Part of a small language model's weights: 1318M tokens.
MLP neurons of a small language model. Each row is named by its layer, matrix (down: output weights) and neuron, and shows model dimensions 0-169. Each number is 128 + 24 x the weight over its row's rms, rounded and kept within 0 to 255. Numbers have three digits each. A neuron's up and down rows have the sign that makes its largest values positive.
A block is one neuron, or neurons of one layer that tend to fire together. After each block is what it responds to, as a language model described it from the Wikipedia text at the highest values.

L7.down47:130125107139143153163144131128142131137121133093174116130141077133144127146163120081108158091146134137086159137107149118136171098119131118163156116141154096113123149107123144174124136122138116164129097116113114160131152131122107135146133128108129098122120139122074083156153123120087101108128121102143145137130135113139063109108170099124142150166093127131155122104110132080124155135092138115105139116123132109142114127143118112113118117104146118111094159190113129093131118121152131123107118092162115164159141106
L7.down170:131135129090125146117145153087140129116118108111144140126095147144156125114137094131128122146130116127084136128114103124130129141089085129130128150140110164125109148130151110152133132183103114076126122110099133114140104106112113113096158132107112115104119174114111130107152113108129145148117151117132117138092163136086128129129113149144195181117144111116129186082145134149098098130107128154153097157135142136138122185132132118166145100111103111092096180090151120095151140141134120135094135089087153166099113139
L7.down175:109103117151123113098155118127134093170102077059137109134185097104182171110113099126172133139160092140123142109098130091101135147137132141108131080123146146171133099091147099144143146136068157149102144125086166152172115131144161118116121100139161120129131106137077143120122095132121075132089079145187085149187139137149153106126180160074134140121123115138128124108176178145130141116095080178147125119084083158160129118098124151123118144117126112084169147167169139136122161122127138106145148151122120167160160126
L7.down351:131111131137119120144119108143148136141120105133143160117116138139116127159147166164149099156102163081176134117132128093079176133155143175088158103155136107111132136163139106143108118151191164138142112109130147126123141118081146140116105176148144107091119133177134136131143122120135091113136092173120172159122137133136107149141143095140115104130121131188136101098152095094111107084123105138132136174106162092110126072125101116080141170144167110164116110158133132131113135126126150100129133122153156152143090099
L7.down508:120146119166136129122170146112113136147117167167131159122148151143108143101078151160157141120108112134124198132089123116135139126149122082145106140115150097168097094109053084136169138153097175089133133145132109132108134103140112158121092099108171122154161175132121125123138117174133124124110149122136169132142110110073144141076118142108098132159111091123161136165136107140088146124121097087120130098128095137160154144129168153162127121107107142138115092151124120144114134147165115157100111117105112146070150112
L7.down959:161112115132171177139120127133156144104129131142128146095110149164155104123182112138132079065122110139108166086137121117139134139142155107170125133120143119121104121122127172104150124092137151127097170159175115114125072143137167100104161155142116113116182089172135130131148143160133119151150101112126090103121136129112119101122160088133147105106070143159102117117120131180149101173143141087132164129129144131155136149123178078164171152135121129116092141148124097119093189154103121107134162151139141126100131147
L7.down1046:165149092082123148175114126159115109120140133078154103147140126142133151120119148112151170146133130113138130115064159110098148119141173169134166134112125126136100157092166104132105104119150122127140157108166156136129154156084131152117122136143117120111129138114102148129167204084115127108131150136077129112103125146143143136133116096127124137110116109161119125091129164112125093084125154170144120142132146107149090135122110117094124133108136169056106158090195133131129095135134139154175144097117141135145096137
L7.down1059:105181122157125093140161131113128162127110113217113157167119122101153175114143171086112108115183117138105108109132108113123088104120158158151161128087110136106132116148146118079114124122129151119112088125076137130115121132094143125151120124132114145093201100142119121150148110080112142138104130174124149149088120125149123087164135150114118136100119113111106139127119162128107084111139131113097126155166112080091141125153100074154132164133135135184137137105141094119136142184148149124169123157125168125097142125
Description: Naming phrase endings. Words that come right before a name or alias is given, such as called, known as, referred to as, nicknamed, and "(also", "(or", "(aka".

L4.down218:166116104121094152119097131152131146153102187126162166137122128122111147127172119118152133114141135140149134137104104098108127107147139131134144154169150121093145128096163128095135139116142155102154119120122107156135136115173134201097129171160141139112098122089120139127105148124161123129157154125115096159130157173121132133116166150161135145159130135086104098123147156143096155149083130114123133145113070115110130159136135100142136159132117115096126142167156135141132089130099143140148088089116137089087141132
Description: Decade and period tokens. Fires on the middle digits of decade years after "the 1" (990 in 1990s, 970) and on "early"/"mid" before decades, weaker on nouns after possessives/determiners.

L14.down147:160113119149189101160127115144188136117132143056113087137107164116143141109159113107140099169140116169138085169129127122136146134091112140135154090118153146104141170129107153119100132150154116121118124147143094149124107128150139114166081150127089174145105144150138141156076122138091143122120118143151145111125185151165125138150123137121138118145110150144162141112097137148154158154123171122127157113164156153128149139119109190104105099134125135153163146139175128093088140119142139109095101135121128136119125116
L14.down188:110148135137138155121113153132094142124168095047155133112126106142139081104117112103127139139126121116121167081113126053177113103158132118115158099184076128115113138125119110084131111128127145131192130114141121143113106141136125123134133147133158103103099129153073165093120117071106119128117102135128176101145126128120133099098103086101132136143166098118146110074129124144116088143145175140118118133094076100145125104134108142102153139147102136121151176152112137125128131111099128132093171135139115134088115152
L14.down521:112159121148135132163160107154108152158129119103110106148121117133112140119151118159082139110130133167112165130129149113105105170148116107137127146138110127102102137157169129101137144156131133108115131134077140085147158093108109159108127113118091143109111186129088140128141120109141117103152157115154125082110129171129153152102093117182125112138120092111090112131117103124125118150110121130098105136133075113141097054160128116140148146145106112188165136126169158146152110145165113163140175127121122122129119118
L14.down538:117130098121152093087113113130150139130134115116117153143114144166146122097117109130157089169101126153162149107140155122140110120105108092126068078116144118106161108182175121130125157146123130132080130106162167173118119109145127103147109157068189104144128116114148147135116150148117142123146090108119156164113146164127113148144097141115162122098106120155127080126126142120128101126147104104117162137168083082125071088119098115152153100141102116140093140153078194090125125139152090150123156114143135120120125141
L14.down743:130154112108137163119120109103158073107126117113115116122125182144117127107126090159121160129084086159113157134130186116101115106182135104141137120140084143084136141157156148137129159137142084119191151148104144141128121163110117130130152113133122099120142170124105122114111133134143132115144097165127107158146103146176112167132111114132136135154102128133100141129147074131113116147136112148117127141106117145126090155121145112118125124139173129120141157163142126133105146104129162084036144116156108110157106114
L14.down761:151132126146164170161150119121137168129179124127152112133155134131191167147118148138128104068127143083134136129151162166101095127100156153104167175148118123112136158126110122142133119115131124162123127111131127122117105178109150117122130161134125124136117101122132148117057106121129070127130110134140118117139081117151117145121112162087119167139142131155098124076131110125141157136108117170149116150120166111175100106141116147124096141109132168134148091162122126135083139175136120177154139135141124123109147128
L14.down1029:122093205115141132142093080086142112102111096194098132116086189099137118131159147119092142123141144124159127122068141149117126140098135106127141119125137159135137131082072091143145115157110143138134168113162163089115102103123169115123127150142129118117106144115111151158117106160108139144133124140096131104155117136152109117121136106080143120117122122153155137123089137099141121162167149090149092120119139100145116096148119150121101093178102108119110144157140068142141131163127165181120082097155127153119103125
L14.down1181:128144126126108152152189152179121100107166161045159141162160122147128097103128095145132067126095125143147095127138158152124071124104128123116152120140159124151173132125102091118096111111096116119132131130110125125130095121098105126138105130108118141116116084125123127133121102126083154142139155132137128130112123140123086139105149123114134115137102147082109099150130092132110112122141126122126101113111186155132126135105148163142145105118152190190134142164115073108148096078150131121121136115138164123132126108
Description: Sports results and records. Tokens inside sports statistics and results, such as scores, points, rounds, records and event names, mostly in athletics, football and career summaries (world record, one point behind, 1st round).

L4.down68:117148123154139121153127116147095084153140152134118131111130137136155133127126133086130085138099111126157154134114079127120141122144065127147122102131111110144135151133159163083156099132104145164109114146163135151146154128116155157135140130157093095109156138105134152092114114145090148114112104119132143187081105123142068115120134130082120151097176105152132143135140151196111150102104116119097106118118105132157133110103129139109154112096111155092149102086119170121119142150153149129112118125102118126117146153
Description: Anaphoric it and which. Pronouns referring back to a prior noun or clause, mostly ", which" after a named thing and sentence-initial "It"; also "stud" fragments.

L4.down1059:125093092147109128109101150106139110109112113076158132116125108135141120125153136168147139130127142143088110133151096075126118094121125128107141126133131117109116137172161086149112135125104135087143114119137155122106121140090169192096094130143142148133100131130117086117132121136116113142117131130126138078108182137149135122149118121105122109120177139123107154132145127131083120095114092096163110159108188093118122126147149097173131143127118104150121100141175092130097122164108065165150149143109126140092155115
Description: Naming words before titles. Naming verbs like entitled, titled, called, named, known as that come right before a work's or entity's name, e.g. "an album titled", "a sac called"; weaker on as and said.

L14.down160:129146116168114124087178116156109163144167117199148185153108123094146114167127107105162152111124129141139152147169146128154141124127098120091124070144098131125140128098129124145134105105115107159112141185144118141120123118172120128111146122109135118139120143159127171147098115149122106109106094140120113117161124133131073167159126123144197144143139116133140130169122102129118168146152155110126142123124116127089127109160132125193146108110104145085161086093111126109102126121150117160122149149119109134117150140
L14.down178:151110109156123102154173156127142121162114086067132121122127179142118133113114120147168136141129129116128090126141106121142180165141147105118113115125108149105145108130115176165110159122115116096084147082141133112158087120125122100129133111123113134130133147123125155104168142163110137148126106070092121146099102135129147147160099092119118175133155146146120144105116210114128143143142121099109160146117103114154129133132113142147037054148147083094102178131094099173112134141140141140093149161104131147124144124
L14.down187:155144134173136099142116098148188131145125135170103110133144124154166144150133127137103131133152104125077153139152101114146132083130139130178141096132121121136112099138123112101132140091136128075133121130092108158100129115119148144140119108124168132172107076168117146118155129118117154101116085188121111126152106085127160103121120157159122098151127138134104145131125110133104112164120117181160090126160123155115147143130146132107119138103131132170150111110138139081118123112126170144098120152157148108134140152
L14.down458:119115131167080111077152140145118115114115082093106142113103081128162145167143139100084137133098114132138106112143137135100129143171107124133126121120155118131129159125147123106140111132089125091153119135120096157082103152104138145138084131118142140108140138130165104149157136122143098160170147076124145111140141149135109132131111122115186087134141160105129149133118155107139136154082082157153127112111154190104162123161121155106115157145155069143124131130113158128119088122112141163135139141125134122093142181
L14.down642:125110093119127122116106122081156119130156156157099127122151120102127114162139114084118144115171167100109145138145191150114120106176142135111120086087127176132082122149146128159158087150134105119126142148112134157130199138076121137144137168165150172115099113132118110119115138130139106162126106127142142115146111148154147118115122173129157153097106202104114144144130154142092124110154134131136108118144116113134180161114108136117121176111098148122092126123091096121142129147125099126119128143129085157091106122
L14.down757:126104155100167187113134131168111143104122147127105128097151139121122091138111104146156119143095138161124156163124129144125180137060113184101116132135147121144125136147129121100111190141151135116148134124115127174107153147098106095080102139135122115101110163170148118114114170119147122120092137068143146154125147117147099094105115139105147137106167148083109110137101117167123111178131126107121121172111129123132116116132112096139142136130114115133109131113158112111153140148138131149141141119144070100150090089
L14.down1218:114172122173160151134093105149133118141164122125135162143134167121139114112129118096134164202152098177117118158125111135134132130137097132148152132118145135132109168118120107110140162164109102132127121147115132177144145148116113113098120132148104124122123140111123132130118156138168162082094132184157112166147115119095149120138138149161157127153124141126130148107124119107094121103105132127133134103112103141142140171140103151099110161096128127153194175156168160129152098154151086124163126093124132152122152110
L14.down1240:130113107157129137110113133153118136114147116086106163111086153139143173101118111095114128156076133128127128125165115144129158135130118107133134097182168134104121148141123141154128099106189134127106118111120131148144146145145139138124133135171132154112125132133124133059166139126131158075138108107122102133078088118111125089128124146133160136136134154121167155162138163132131120103107129096110135128145143119153134152132112097148083142156131155111134116147137120106112100120150111087157118117137170087122135125
Description: Naming verbs, number separators. Naming verbs that come right before as or after, e.g. commonly referred to, was named, called, known as, plus colons and points within times and numbers.

L4.down1015:141136109093063128151116124128107162105166090065153117147132146126130096159112135148089159186105152142125152102104128130148150127126152106095122160165113120091120078128138139150083106146129170127144163119149131123114163104110127164162121124148126176068137178108127166134090086117127121142137132140126120070103156100134128158148165114126149129110162105066134131164097115127116148069130108140149118079094147126192142114135138116148137131128146107116140131134108157074103083140143097121078179131131127134085126152
Description: Sports stats and word completions. Stat nouns after numbers in sports text (points, wins, catches), endings of words begun with st or sn (stakes, stint, snakes), and table digits.

L14.down129:138135087112113085160152137128129155090121115128174147126115140102119146162171092119141148115139144138132124115100144131092110115096101119164134139154125123137145134077129168090105105114160122140154158121115151099113121139090107130108091125072168149106158111110108125116084109096195100161153134124136133129109144116108142134111138139102128107123148116119138139125112173149137147121110150139127150159177112157120115078134091094156146136193079152136139160120142181147113120118177145126139121113137147066122140117
L14.down233:122104141114135065109150126117107182160116132128134154128163122149107102130117125150132144117145144130145175159129145141110091141143152114119128133074147074152115110124149133140119132080198123151138098121157164137122148158131124136118121132102137106099111132157118154106139154128111178162142114108132122152111090109076099133194134118116114103106125123105113108126111124109163164116134113097088110186141139148105123149118109138154100152110089152142139158123120115110151156154162103118143080117133122098114160141
L14.down433:169104172115138122166130157173128105081120125128106121083120135171063089143113123123155120120146130109144137101117142133099119141141144114154138143112143155151125121113192110098140149118159146169125137087116140125153191153118131149135118174088139114145085110098187112154126095089112157090176139114160112130102113117127127111181129122124144149119128131100125125106110106114133175139074122095142109114151118139128086135173162144096113113074135122126156146110110149108108145105138145129117133143138151157153152145
L14.down614:157113174144135169125141159115127131141131104032129126108167101161074153129134127139218152137135148137153106118098104143083132140160167174150111162132114104143135165116104114148157096125151124191099126158127122174120134147115108144107120145152125162111103162101163136144090164109120148127132109126124082127153144149097110099117116138114083086100156147081113131132146116132161129089085134105119130122109115163123116119128164112150123142157126095077145174111135142147113120137167134151087157126104116102151168139
L14.down712:132125100146145103124096122128087115132126089210136125143176147136125087067142131150157131136100111152131121116150124099160139184198146183102105130117126132125127098103119076132138170144152151129099117121152083152131097089144123125110144153112153159112149141132158122086120123139125164111119128133093100126124114105119104157132122121140121100103098110152135148164109174127137156121124166163133146149102113162094162152120147170120098117146114099175121153099124156176144131157109158129089136119110146144134156129
L14.down744:113126105150143152106132182126150086116134163120117157145120104113075120076089150155170091127116122094140182119158085135140133159152179178124115134137112090133096097125089130141109090162139181171150102129184137132149120118137191157155098096114110139114134125141131149119111120136119177139100140113144131108109115121167146155076143117157107164095125147123144121136204134122134116117114132155114153144148125148116085136141122099102161081096149132078128116130138133130113135135136127109123153119109126114151110120
L14.down1224:160154130133097177140129140108134164116114099082148105095156158138119127131098136103106100121126134173124128105093116117133091135121122148149098169127139111148158107158154141094136106120179155163103149130136169131148128132127098133130096136128123150131110155120145159122135129118128148118167101141134111137127109153116159099147088109127148160129137102120148150127163081157171143097101167105170127090092118111161134114154110131121144103116140112123123181156135142142124108125193164158110127142099147108077100119
L14.down1250:142140146162140106134157145086181136155117138153117147124195138133115130116162113137146138117142097149132150161103097159062158124138169130154135170131105069124106106110147120170130159083157096142124126112144142133100096142117150143165154105126130147092148128146140145149066137121116121111118118123132126152150110115082178130137171108122111117116152139129103102116152167141150141086112129063154135130117120064134097155130070128171123103131123117093114157151079107105099112103093132112136123137147106136134118119
Description: Predicate setup before participles. Linking tokens that open a clause about what happens to a just-named subject, expecting a past participle or predicate: was, which was, as, but, that.

L14.down22:086122120147118133103144148158107115110126093156091105122144154120087115114090118145172137158102091117114115103122128118108136130108099187126103124169093137101108176135116151136133146147119130127126119088115184123133097108096145152138100159116113117132123123144101166159120136147147128153109113135102095116088114119106122141159083098081137086134099097144127100168186160170142143114129140125123140146163100086121135154133159163125105155084159143147109142096057161084092138096129098136164143143116153142099081143
L14.down244:116130093097095165102169139108119104136105104162127146113128153164082087139118126139133119118109131164137174083126086102107162122109097137150103102100172154136130091129109110133141106130156125126129108110065177129134117100105086087097136119121118142071150126149133158118139172157182103125143125105122100107107141118144117093149157134130099147122116163131169115094125148084126149103132137164120138108106121131090136148129142150134189102168103138122130146116113121062119116114119082161124130133162144114135156111
L14.down440:141141119117133150092107116148146138121135108199161156129128189112138120124149141153125080080148122130135118116125115080135112121109137107094150115096142066167108117138154118149088136141131112129124113100149133120130142166154126128132158120104106133151144144138128173109064169105149159130154125156159146155167144116180086144158143119107138151081183155153118080164138135150083135122099138139142140135127184133145176109116104122111131134124143111128139084161144152098134090145120141180184127127113121118110188118
L14.down829:189137113104108133083109096110122148126155114131147132118130119127103138106117117115171092155098099127114173144193144124169134145179153153117165069125127126109121154126144134095131153102160146077151128117171119120153148109150116145134120147143124148121136132149132129118128104131101126120130173120148118144095130113139109160117123119107132133151153103118076157117105118088149117101139174074137126155161109128150151141115130082151107077137151134086080123108143133142103141105147131164137109137120167136140165183
L14.down922:105141155145133144109147080099073124102147167179137149103095130104164167112151131123128135144107144108135151109123124166127091151115143150137096103100147134158119176171124134155157121130087170111177116120123118093115098146138149117112101104148116176142102154153141144083127153173149145132152117093109132123158145129116098108099157145071132121170106126101085144064124152140124121156074151125150112104164093153143128114133180143117139141119105115114169091113132114136124108136138148107132174138089130102123158129
L14.down948:097100128152099146119128122071145102121162146094173109153142166124159130078163135114193127116107115142143121129175127134181121095096134113119145125160135130149142148158152128130114142131154085116114133128106128104130093100157198118126078134147115115131124142136130103118159112117100108133134153118124095163116112177164149145164146130164093100153125098098109138139119146098109133105135132119154089168138096132144119124109136113159106097130141132165123099131144116109128175107169089181133126143130111177116123137
L14.down1001:140126113091116111144151157125152150159134102091141059099079126160147151091120125102113058142133080131125141136141106150197130126142100119192134121141161110135153164138092089128095115069111152115097147112111121138119115109164090164145162155150112132133121140095143097117102123126132101141111185112102126125137138104142144121129128218108159128154118176131152156114131102131129101107085140140174162124156107110152130105101110161142130123119138143155091161110113136118086138114182096142131120134160136093125113125
L14.down1061:133134104130094074124124149105139111164128125115111133101131104183105143161099140138120186154109135143139104084118143154128097131114145101156129132142126165158114096159159087100105150130097140125134137105166174112100129086133128106099091118132103121123138110136113144149125119144169084116108130144126141154143138120142157158117146148124123072103095105073176103129144139132071154148130102132137178085123123155141163115124159128110132111147158127136171150159181148103117128104155100170128120088140146166135120166
Description: Before numbers and modifiers. Spaces, articles and prepositions (the, of the, in the) just before a digit, year or ordinal, e.g. of the 19th-century, in the 1755; also before adjectives like illegal, ordinary.